{
  "n_layer": 10,
  "d_model": 320,
  "n_head": 5,
  "n_kv_head": 5,
  "head_dim": 64,
  "d_mlp": 1280,
  "vocab_size": 5233,
  "activation": "tanh_gelu",
  "norm": "layernorm",
  "norm_place": "pre",
  "norm_eps": 1e-05,
  "positions": "learned",
  "qk_norm": false,
  "attn_scale": 0.125,
  "bias": "qkv",
  "tie_embeddings": false,
  "parallel_block": false,
  "init": "normal",
  "init_std_qkv": 0.0145,
  "init_std_o": 0.00325,
  "init_std_up": 0.0145,
  "init_std_down": 0.00325,
  "optimizer": "muon_variant",
  "lr": 0.00235,
  "lr_mult_down": 2.0,
  "beta1": 0.9,
  "lr_head": 0.00825,
  "grad_clip": 1.0,
  "warmup_steps": 200,
  "schedule": "wsd",
  "decay_fraction": 0.621,
  "decay_shape": "sqrt",
  "final_lr_fraction": 0.0,
  "batch_tokens": 131072,
  "seq_len": 1024,
  "doc_mask": true,
  "train_tokens": 1085000000,
  "steps": 8278,
  "dataset": "wikipedia_en"
}
MLP neurons of a small language model. Each row is named by its layer, matrix (up: input weights) and neuron, and shows model dimensions 160-223. Each number is 128 + 24 x the weight over its row's rms, rounded and kept within 0 to 255.
A block is one neuron, or neurons of one layer that tend to fire together. Before each block is what it responds to, as a language model described it from the Wikipedia text at the highest values.

Table header row endings
L5.up60 [118 105 126 118 104 128 139 137 129 132  99  98 140 119 133 115 101 171 119 142 153  88 110 107 129 134 168 154 104  91 128 100 128 118 124 145 168 141 185 137 116 151  96 171 146 117 118 170 131 121  98 145 111 152 114 129  95  95 122 122 190 100 160 147]
L5.up787 [140 144 117 107  90 133 107 161 122 127 120 125 169 145 122 144 149 120 122 137 127 119 110 101 132 120 119 158  84 141  98 124 155  99 126  88 180 125 166 110 139 124 158 158  62 162 124 133 146 122 126 128 126 111 157 143 149 105 147  94 103 138 104 153]
L5.up859 [166 174 137 141 151 142 108 144  60 131 129 142 136 186 116 103 129 128 102 124 122 119 125 104 109 139 138 128 123 134  82 197 139 144 164 150 128 120 148 136 127 170 121 134  82 135 130 135  90 103 141  95  78 140 141 115 197 135 109 175 111 128 137 131]
L5.up1046 [158 124 156 136 101 153 124 116 117 129 140  77 131 178 127 124 137 123 154 170 111 135 127 108 103  95 130 141 169 113  91 125 184 127 142 109  87 154 171 111  85 138 126 140 117 142 148 122 130 122 162 124 130 102 149 147 147  76 133  89  96 130 159 118]

Table headers and word pieces
L2.up981 [133  90 123 133 127 167 108 131 129  98 135  83 158 157 169 151 129 147 162 119 103 173 124  76  96 117 139 163 121  76 128 146 149 179 148  93 120 198 104 111 119 100 147 128 172 123 140 181 133 151 146 143 156 117 104 112 124 125 120 135 147 158 132 136]

Table cell spaces, "over"
L5.up125 [142 141 142 160 125 173 160 105 143  67 144 193 134 138 135 128 148 152 120 106 128 132 110  97 113  98 125 139 122 105 120 123 154 156 123 123 153 149 107 100 136 100 146 137 128 140 152 149 134  97 154 160  94 148 118 109 137 110 119 141 138 124 142  92]
L5.up332 [100 140 177 148 172 137 128 157 133 124 112 138 151 163 117 144 136 128  93 143 123 133 137 131 123 133 121 118 117 142 127 102 112  59 129 153 133 183 102 114 115 131 125 124 135 103  75 162 137 143 113 131 159 136 115 161 111 117 127 132 142  94 114 104]
L5.up586 [104 153 164 140 108 154 115 116 126 111  96 161 136 136 107 131 116 131 168 130 118 178 120 120  78 141 108 147 154 161 134 116 122 151 124 104 108 109 100 107 123 120 128 101 167 101 129 156 142  80 125 128 144 133 138 133 147 102 127  97 133 132 166 124]
L5.up1127 [120 101 116 125 133 128 169 159 176 123 132  96 143 146 146 170 120 154 143 133 139  99 108 110 125 165  83 126 133 154 101 101 105 135 125  84  96 128 125 121 170 151 122 160  97 109 120 124 103 116 137 125  71 104 120 154 136 163 137 104 141 171 150 131]

Infobox field-label endings
L2.up717 [157 125 119 154 127 159 112 103 109 126 118 129 126  86 107 164 103  91 121 124 119 122 105 111 128 122 151 111  85 145 156 136 165 113 102 100 143 103 117 167 126 116 133 169  99 119 119  84 126 152 136 155 120 139 151 103 138 100 103 146 118 112 134  81]

Stats table cell separators
L7.up11 [122  98  99 115 107  97 155  84 148 109 153 132 118 155 132 163 129 149  71 139 165 109 172 103 108 139 132 145 107 120 107 143 149 148 141 110  89 106  94 131  91 104  74 103 119 175 128 131 128 119 104 132 154 100 127 108 112 166 107 133 165 148 133 126]
L7.up43 [133 144 102 127 121 112 111 140 120 126 172 110 138 120 133 106 138 153 122 159 104 131 141 109 138 121 125 109 108 122 100 106 143 103 154 115 100 134  92 138 159 124 114 115  81 123 139 116  89 106 147 103 126  91 115 114 157 127 131 133 119 139 160 157]
L7.up66 [162 103 181 124 119 111 109 137 115  96 157 186 120 125  88 111 150 120 126 110 120 132 118  89 130 126  78 152 156 147 114  88 154 104 125 143 119  61 116 155 155 125 113 135 107 128 119 145 118 144 182 165 156 113 117 179 128  87 146 131 142 145 123 128]
L7.up75 [176  96 129 113 172 174  97 114 119 108 109  98 149 152 159 126 133 117 141 158 137 143 158 112 166 158 107 179 122 116  97 151 135  97 148 108 172 126 151 121 182  95 173 115 163 123 133 166 141 122 101 114 141  93 117 115  99 175 117 123 140 140 134 120]
L7.up247 [111 144 100 121 127 124  71 132 159 165 149 154 160 103 126  56 116 136 111  99 161 171 145 147 143  95 101 124 137 114  99 111 129 185 122 165  95 114 120 117 103 123 153 157 146 129 107  68 106 159 146 172 130 122  99 159 170 112 138 135 175  95  89 120]
L7.up316 [126 135 157  77  99 142 100 154 151 118 147 125 170 146 133 154 165 164 116 166 101 171 122 135 151 145 124  97 105 146 154 125 128  89 138 131 113 147 138 155 146  89 134 130 108 135 157 125 117 124 124 114  99 122 131 150  77 113 115 120 132  65 144 156]
L7.up433 [124 157  93 118 140 122 154 148 167 147 183 126 111 117 140 118 126 128 145 148 110 147  83 120 144 188 100 132 134 119 162 114 129 182 137 110 141  95 141 102 100  96 135 128  91 153 119 152 146  95 104 100 120  80 125 121  96 151 111 130 151 128 149 105]
L7.up472 [161 162 128 154 113 146  89 125 150 121 123 132 155 137 126 105 141 128 154 191  96 147 139 137 142  99 113 129 133 106 117 148 175 112 119 152 121  75 133 122 154 119 124 134 170 141 176 143 122 119 136 147 157 117 135 156 133 145 141 151  98  68 108 110]
L7.up562 [124 112  94 153 114 155 147 156 126 140 154 115 133 171 128 139 170 143 153 153 151 132 129 130 113 162 117 184 109 123 135 104 146 151 108 132 146 126 128 134 150  85 170 157 127 114  78 115  97  88  97 114 121 116 114 142 113  95 125 169 127 124 120 143]
L7.up723 [167 133 149 116 121  75 130 146 176 130 160 139 135 141 115 119 144 142 119 170  95 167 108  99  86 116 134 175 145  97 145 148 156  91 108 143 112  78 145 117 130 162 125 128 182 140 136 158 104  84 184 159 150 128 103 136 103 157 134 119 117 112 115 144]
L7.up846 [131 152 136 145 112 120 113  96 122 132 134  62 121 151 142 115 144 129 123 114 157 138 147 143 126 109 104 120 154 138 127 158 130  94 120 145 135 141  94 167 131  43 119 102 104 118 158  97 134 135 153 162 121 151 189 101 116 165 122 129 156 140 155  61]
L7.up938 [157  99 140 115 152 103 145 117 141 147 148 110 148 123 173 153 161 158 120 140 180 125 113 129 136 120 107 115 127  88 133 118 151 140 167 157 111 115 112  94  89  99 130 137  99 161 142 162 135 100 117 135 130 145 144 133 111 130 110 125 151 152 119 138]
L7.up942 [171 122 131 126 126 111 160 122 134 157 153 134 153 106 127 121 142 116 141 131 129 125 130  97 109 165 128 150 132 132 137 108 138 190 126 112 135  95 126 107 132 120  96 124 112 150 137 143 156  82 126 126 140 127 122 157 131 156  88  95 114 140 176  72]
L7.up1136 [163 144 121 109 134 110 146 102 140 142 118 128 144 178 186 175 127 126  83 126 152 164 128 112 140 147 100 146  84 138 117 174 165 148  94 145 103 122 101 131 115 125 130 145 130 105 119 152  88 109 124 141 140 121 149 142 139 128 136 128 170 138 138 119]
L7.up1164 [162 168 147 115 143 172 169  99 110 145  89 105 159 115 147  98 148 137 154 143 119  90 145 108 110 134 147 165 106 168 128 101  92 113 117 174 103 123 130 100 195 148 126 138 115 117 137 159 123 134 149 136 150 139 148 116 145 179 114 120 105 114 147  98]
L7.up1201 [128 133 127 111 165 155 111 126 162 202 129 123 146 125 102 125 141 133 121 113 138  99  85 118 141 144 108 172 129  98 106  58 145 126 145 134  97 171  97 129 118  98 116  96 142 119 145 103 147 137 137 131 128 107  89 145 114 101 115 148 120 157 115 103]

Second word-piece fragments
L5.up47 [150 131 154  82 151 120 120 177 138 115 140 159 112 167 136 110 123 117 149 140 121 175 121 115 117 137 118  86 138 182 133 123 141 151 116 122 122 127 147 114 104 180 120  91 117 106 167 146 106 113 117 124  89 119 125 138 166 151 162 161 153 137 105 114]
L5.up839 [121 111 117 126 156 121 172 123 204 150 119 112 121 135 145 109 138 145 107 148 121  83  91  99 121 133 142 131 121 133 191 126 102 155 102 112 137 127 108 161 103 126 157 148  61 124 166 125  74 157 123 124 189 119 115 134 124 164 119 124 114 115  76  86]
L5.up877 [138 120 108 103 166  75 106 141  79 155 125 157 102 140 100  95 153 132  95  99  73 156 155 121 121 157 117 119 153 147 135 123 150 125 123 136 131  94 142 146  88 142 160 113 121 108 106 170 104 132 131 116 127  91 160 100 144 167 114 135 121 106 135  85]
L5.up1089 [151 115  65 110 144 133 125 113 133 123  77 142 156 107 145 137 133 136 128  97 133 147 125 147 110 163 139  99 116 147 134 110  89 141 148 168 151 104 149 152 105 155 137 124 136 148 124  90 113 138 127 112 141 175 156  90 143 142 122 137 165 139 117 124]

Mid-word fragments after h/ph/m
L7.up90 [155 146  94 138 106 175 104 131 139 126 135 125 141 140 125 104 107  97 133 123 134 136 161 136 151 136 145 172 145 115  98 128 169 135 120 126 136 146 174 144  93 164 157 116 140  84 151 123 108 102 135  88  55 113 150 140 129  91 125  61 132 108 123  74]
L7.up101 [126  72 117 119 127 125 150 155 131 105  71 128  90 142 123 121 131 121 110 135 179 118 150 138 111  83 149 135 167 193 143 112 108 121 158 128 123 139 125  90 133 157 117 131 111 105 115 118  84 112 126 134 112 169 125 169 116 118 144 121 149 127 140  71]
L7.up134 [117 134 111 142 109 119 144 115 130 163 149 134 104 153 132 120 119 121  84 131 175  92  93 120 125 130 116 133 113 160 137 106  53 167 127 164 144 148 140 154 123 107 174 154 142 177 165 110 158 105 165 119 130 137 171 157 105 131 107 121  91  95 161 140]
L7.up144 [145 168  88 125 180 146 153 138 140 136 100 128 134 140 123 108 152 118 122 163 118 102 164 141 124 133 170 130 170 156 170 128 109 139 143 117 125 136 122 157 150 168 148 125 116 128 124 144  93 107 128  91 130 147 137 136 163 140 126 107 111  68  80 105]
L7.up170 [157 119 137  99 116 155 117 116 120 103  82 122 129 114 118 123 146 145 116 112 120 141  97 120  98 130 142 115 118  87 115 158  86 159 153 152 123 109  97 142 131 115 128 111 132 155 159 108 119 116 110 120 141 119 166 127 169 138 162 140 181 163 144 112]
L7.up171 [115 117 109 119 147 101 129 101 106 115 134 124  72 116  70 115 121 139 102 168 118 104 156 107 142  91  81 142 146 137 111 138 134 121 134 113 141 118 124 150 157 137 134 127 158 135 119 165 141 160 119 115 141 117 135 104  94 142 145 189 139 138 110 100]
L7.up291 [136 156 106 116  99 124 148 150 149 110 107 114 131  92 119 132 137 112 108 137 124 164 135 131 110 158 110 145 105 146  99 132 126 142 116  94  94 154 142 130 132 125  91 136 157  94  87 133 127 139 138 120 108 128 143 146 112 156 139  96 177 139 104  67]
L7.up335 [142 131 112 146 132 157 134 131 111 128  78 112 149 104  91  81 110 116 106 124 124 170 113 111 101 117 117 174 211 163 108 117 112 140 153 154 125 120 161 164 112 135  88 143 161 136 115 104 144 147 149 170 121 105  97 171 177 116 136 129 136  89 123  84]
L7.up376 [147  69 115 156 103 120 110 108 174 122 152 125 148 107  80 142 137 100 110 125 117 156 120 136 126  90 126 110 158 140 140 133 159 111 147 104 134 119 107 151 137 177 145 143 123  85 103 109 173 152 136 140 113 115 129 125 142 138 164  96 142  77 179  88]
L7.up378 [ 96 154 163 100 130  79 155 124 165 152 118 108 105 115  99 139 162 141 141 130 104 141 138 111  81  95 173 158 118 104 135  60 172 106 126 148 147 122 109 190 133 144 150 157 162 119  91 127 112  97 156 134 137  97 138 125 149 148 142 100 107 134 103 183]
L7.up565 [113 103 124 140  98  85 166 114 126 145  75 147 151 111 127 130 132  85 135 140 146 130  90 102 102 108 133 123 163 151 121 140 122 133 114 147 115 147 119 153 133 102 131 113 143  97  98 131 103 130 140 166 128 134 154 120 153 134 147  86 164 141 130  93]
L7.up672 [158 108  84 151 138 113 110 123 106  91 147  96 183 146  89 131 134 157 121 124 158  87 143 132 116 167  95 117 142 148 114 149 140 138  99 130 132 121 141 109 107 160 128 116 131 107  93 157 175 128 107 140 139 162 116 147 153 127 194 124 140  91 149 117]
L7.up675 [140 128 164 143 155 101 139 127 139 177  82  87 162 132  85 143 144 122 111 121 121 135 152 148 107 130 118 134 143 115 159 164 156 114 109 147 111 126 157 178 127 157 130 162 105 109 155 141 129 128  99 128  96 107 144 163 173 140 149 134 122  99 151  96]
L7.up752 [138 140  95 119 134 125 122 143 105 130 136 151 100 107  89  94 116 123 110 130 140 109 149 114 115 149 148 142 157 171 121 160 131 176 136 167 110 105 100 145 100 119 115 146 181 169 124  97 134 100 112 165 100  85 160 117 163 171 167  68 148 107 111 138]
L7.up1062 [117 128 105 149  95 120 111 161 133 106 126 123 113 128 136 112 126 143 126 130 109 129 152 170 136 150  83 124 122 151 140 127 125 126 144 169 110  89 127 180 102  94 108 135 154 157 136 138  87 144 114 134  87 148 108 185 123 129 141 146 129  97 173  97]
L7.up1162 [127 121 165 145 111 130 141 140 116 106 112 110 131 145  99 135 126 175 116 134 154 131 153 159 101 119 134 122 115 140 133  94 148 136 137 108 100  85 171 113 149 132 128 108 171 135 102 111 177  48 114  92 105 158 175 171 119  89 127  92 126 141 151 116]

Mid-word subword fragments
L2.up1065 [119 151 141 115 165 116 142 136 116 116 168 114 132 136 115 157 136 128 120 112 112 148 145 149 142 128 114 146 162  91 174 114 150 148 130 104 131 124 165 175 112 133 132 151 103 117 143 122 110 163 141 148 145 131 147 123 125  85 141 160 122  85 121 109]

Leading digits of numbers
L5.up118 [107 116 139 144 167 121 119  95 111  72 147 137 144 102 151 136 141 141 111 148  97 108 109 161  88 113 144 131 116 130 131 171 175 159 102 148 104 105 106 146 127 188 135 124 106 124 149 160  85 152  96 131 200  83 112 136 117 146 168 142 158 100 112  85]
L5.up373 [151  92  88 142 123 109 156 153 124 171 128 108 123 139 126  90 113  96 134 160 115 100 162 125 156 160 142 132 114 150 127 101 144 147 129 127  97 123 102 117 113 155 131 148 112 150 118 150 152 168 131 131 101 125 138 117 146 153 152  98 108 122  79 115]
L5.up978 [115 125 176 139 137 145 110 141 104 158 137 100 162  96 162  58 114  84 151 120 152 128 122 132 152 116 139 166 114 167 185 106 126 166 146 129 135 121 107  75 105 121 104 152  92 195 118 108 129 114 167 151 115 155 106 121 126 140 148 152 125 124 133 152]
L5.up998 [ 74 107 158 107 159  86 102  93 160 110 152  71 109 132 106 126  97 116 148 156 130  66 139 101 145 127 172 132 147 117  87 140 158 143 142  98 144 132 103 109 134 105 149 130 157 125 131 142 105 170 145  99 152 129 105 145 114 157 140 125 139 126 102 133]

Table header separators
L7.up99 [147 159 104 177 113 133 151  98 103 111 161 140 105 167 157 117 134 126  98 145 176 122 104  93 103 132  97 100 148 127 125 147 121 101 123 111 138 145 181 170 136 154 116 148 129 115 122 145  92  97 120  78 117 151 168 124 110 126 128 101 144 160 137 157]
L7.up106 [118  96 132 121 108  84 147 106 160 171 112 109  92 146 148 142 145 108 139 186 106 159 154 127 163 114 150 126  79 151 139 128 125 129 120  84  76 133 163 157 128 139 141 150 155 159 155 132 151  99  97 126 140 149 130 103 134  85 138 110 174  90 163 100]
L7.up129 [141 148 161 118 109 106 103 136 144 122 151 105 148 130 132 110 129 130 151 120 113 143 125 114 143  83 123 172 105 100 105 128 130 164 156 114 178 111 123 130 135 146 144 112 165 102 107 134 117  80  94 102 124 136 167 132 158 148 109  80 129 159 137 123]
L7.up212 [118 126 106 126 148 158 143 126 151 119 171 115 126 153 142 137 133 178  70 117 122 181 146 136 112 119 198 148 163 143 164 116 121 134 103 137 132 133 168 135 107  91 141 125 148 102 137  83 145 146  98 132 127  92 122 111 144 127 134 139 165 160 117 124]
L7.up299 [144 147 150  89 157 105 123 128 171 132 155 115 127 126 111  81 109 147 115 151 161 114 124 122 114 159 136 149 142 113 141 120 116 130 133 139 118  87 130 160 134 109 132  76  77 121  84 127  99 150 112 164 122 131 120 136 170 162 123 139  98 164 131 100]
L7.up398 [119 154 107  81 133 132 125 158 123 129 157  88  92 137 130 105 135 178 148 130 161 127 160 126 138 144 157 144 125 108 151 163 141  98 180 118 134 164 117 170 114 160 176 151 110 176 134 125  82 139 124 113 122 127 173 134 157 124 142 128  94 102 127 107]
L7.up432 [134 149 160 129 103 154 140 119 119 120 108  75 150 177 166 128 125 148 157 127 125 117 102 112 142 138 155 146 153 128 144 149 127 146 113 155  86 119 148  99 130 115 143 144 116 114 134 126 107 115 152 174 116 138 110 101 135 142 136 139 125 158 103 150]
L7.up463 [177 103 119 142 114 109 148 145 116 110 130 103 132 137 140 124 134  96 131 138 124  99 125 113 147 184 172 150 110 125 123 117 162 129 135 126 142 172 110 139 107 127 103 147 166  98 151 158 127  96 130 100 107 145 121 124 142 127 147 157 131 144 140 121]
L7.up546 [141  77 147 157 146  68 150 116 144 100 137  87 156 132 169 141 103 118  92 107 116 131 136 145 119 100 130 136 134 113 110 122 189 118 101 140 141 107 153 117 148 115 141 157 146 115 131 155 127 114 140 160 113 109 145 116 145 147 124 134 113 133 116 109]
L7.up838 [120 153 110 131 137 171 150 130  96 132 121 134 127 124 119 132 111 111 117 124 127 148  79 122 154 131 166 112 157 138 122 107 169 109 114 166 174 134 149 149  92 135 155 129 134 101 163  96 148 103 101 123 117  96 165 144 148 129 165 150  92 143 121 101]
L7.up918 [156  85 152 149 139 130 130 145 105 126 142 134 132 129 104 159 155 131  96 100 116 129 101  78  97 158 118  96 165 113 119 154 128 118 106 118 124 169 127 143 131 168 113 104 113 135 132  96 131 143 140 158 156  93 103 132 121 117 116 122 124 138 109 133]
L7.up972 [146 126 126 102  92 102 161  78 148 113 157  73 108  80 134 126 121 141 148 154 165 122 113 134 134  93 128 126 143 150 130  50 132 148 146 150 118 179 117  86 141 120 126 149 104  64 129 121 121 147 147 117 126 134 107  94 116 142 147 148 133 110 137 121]
L7.up1027 [135 119 115 122 145 145  76 134 128 112 170 159 100 120 113  89 149  89 128  96 168 128 128 108 155 123 150 118 172 111 168 105 125 109 161  99 102 102 142 137 164 155 140 153 103 133 111 132 112 132 138 120  80 131 138 136 139 114 131 120 164  89 149 126]
L7.up1178 [164 143 102 134 133 102 173 130 118  88 125 115 124 138 130  94 154 137 155 109 136  82 125 141 162 172 138 128 103 189 109 149 105 121 111 133 113  83 107 115 160 145 132 138 151 109 148 133 119 127 145 114  84  91 147 129 141  76 105  94 136 121 112 149]
L7.up1211 [152 124 119 107 143 122 122 114 109 119 153 157  97 134 134 126 160 137 126 122 145 150 155 122 150 182 164 163 159 115 132 108 121 115 129 107 141 136 117  96 120 147 110 154 162 106 117 150 113  99  97  89 120 141 111 137 131 123 113 160 141  84 108 148]
L7.up1227 [102 148 104 142 131 105 131 171 112 105 141 127 100 132 145 183 115 173 122 132 129 119 127 132 171 130 178 123 108 102 134  98 127 127 109 135 167 112 148 146 101 136 125 161 136 118 121 106  92  82 128 108 140  99 152 110 135 125 142 171 114 135 112 105]

Word-completing pieces, month names
L2.up749 [133 101 134 141 142 115 135 131 108 144 130  95 109 155 125 158 163 156 118 121 136 168 133 131 121 176 111  89  98 173 174  86 150 125 133  88 146 119 136 120  91 131 148 131 108 136 127 121  88 134 129 147 155 115  98 103 106 139  86 139 144 146 126  93]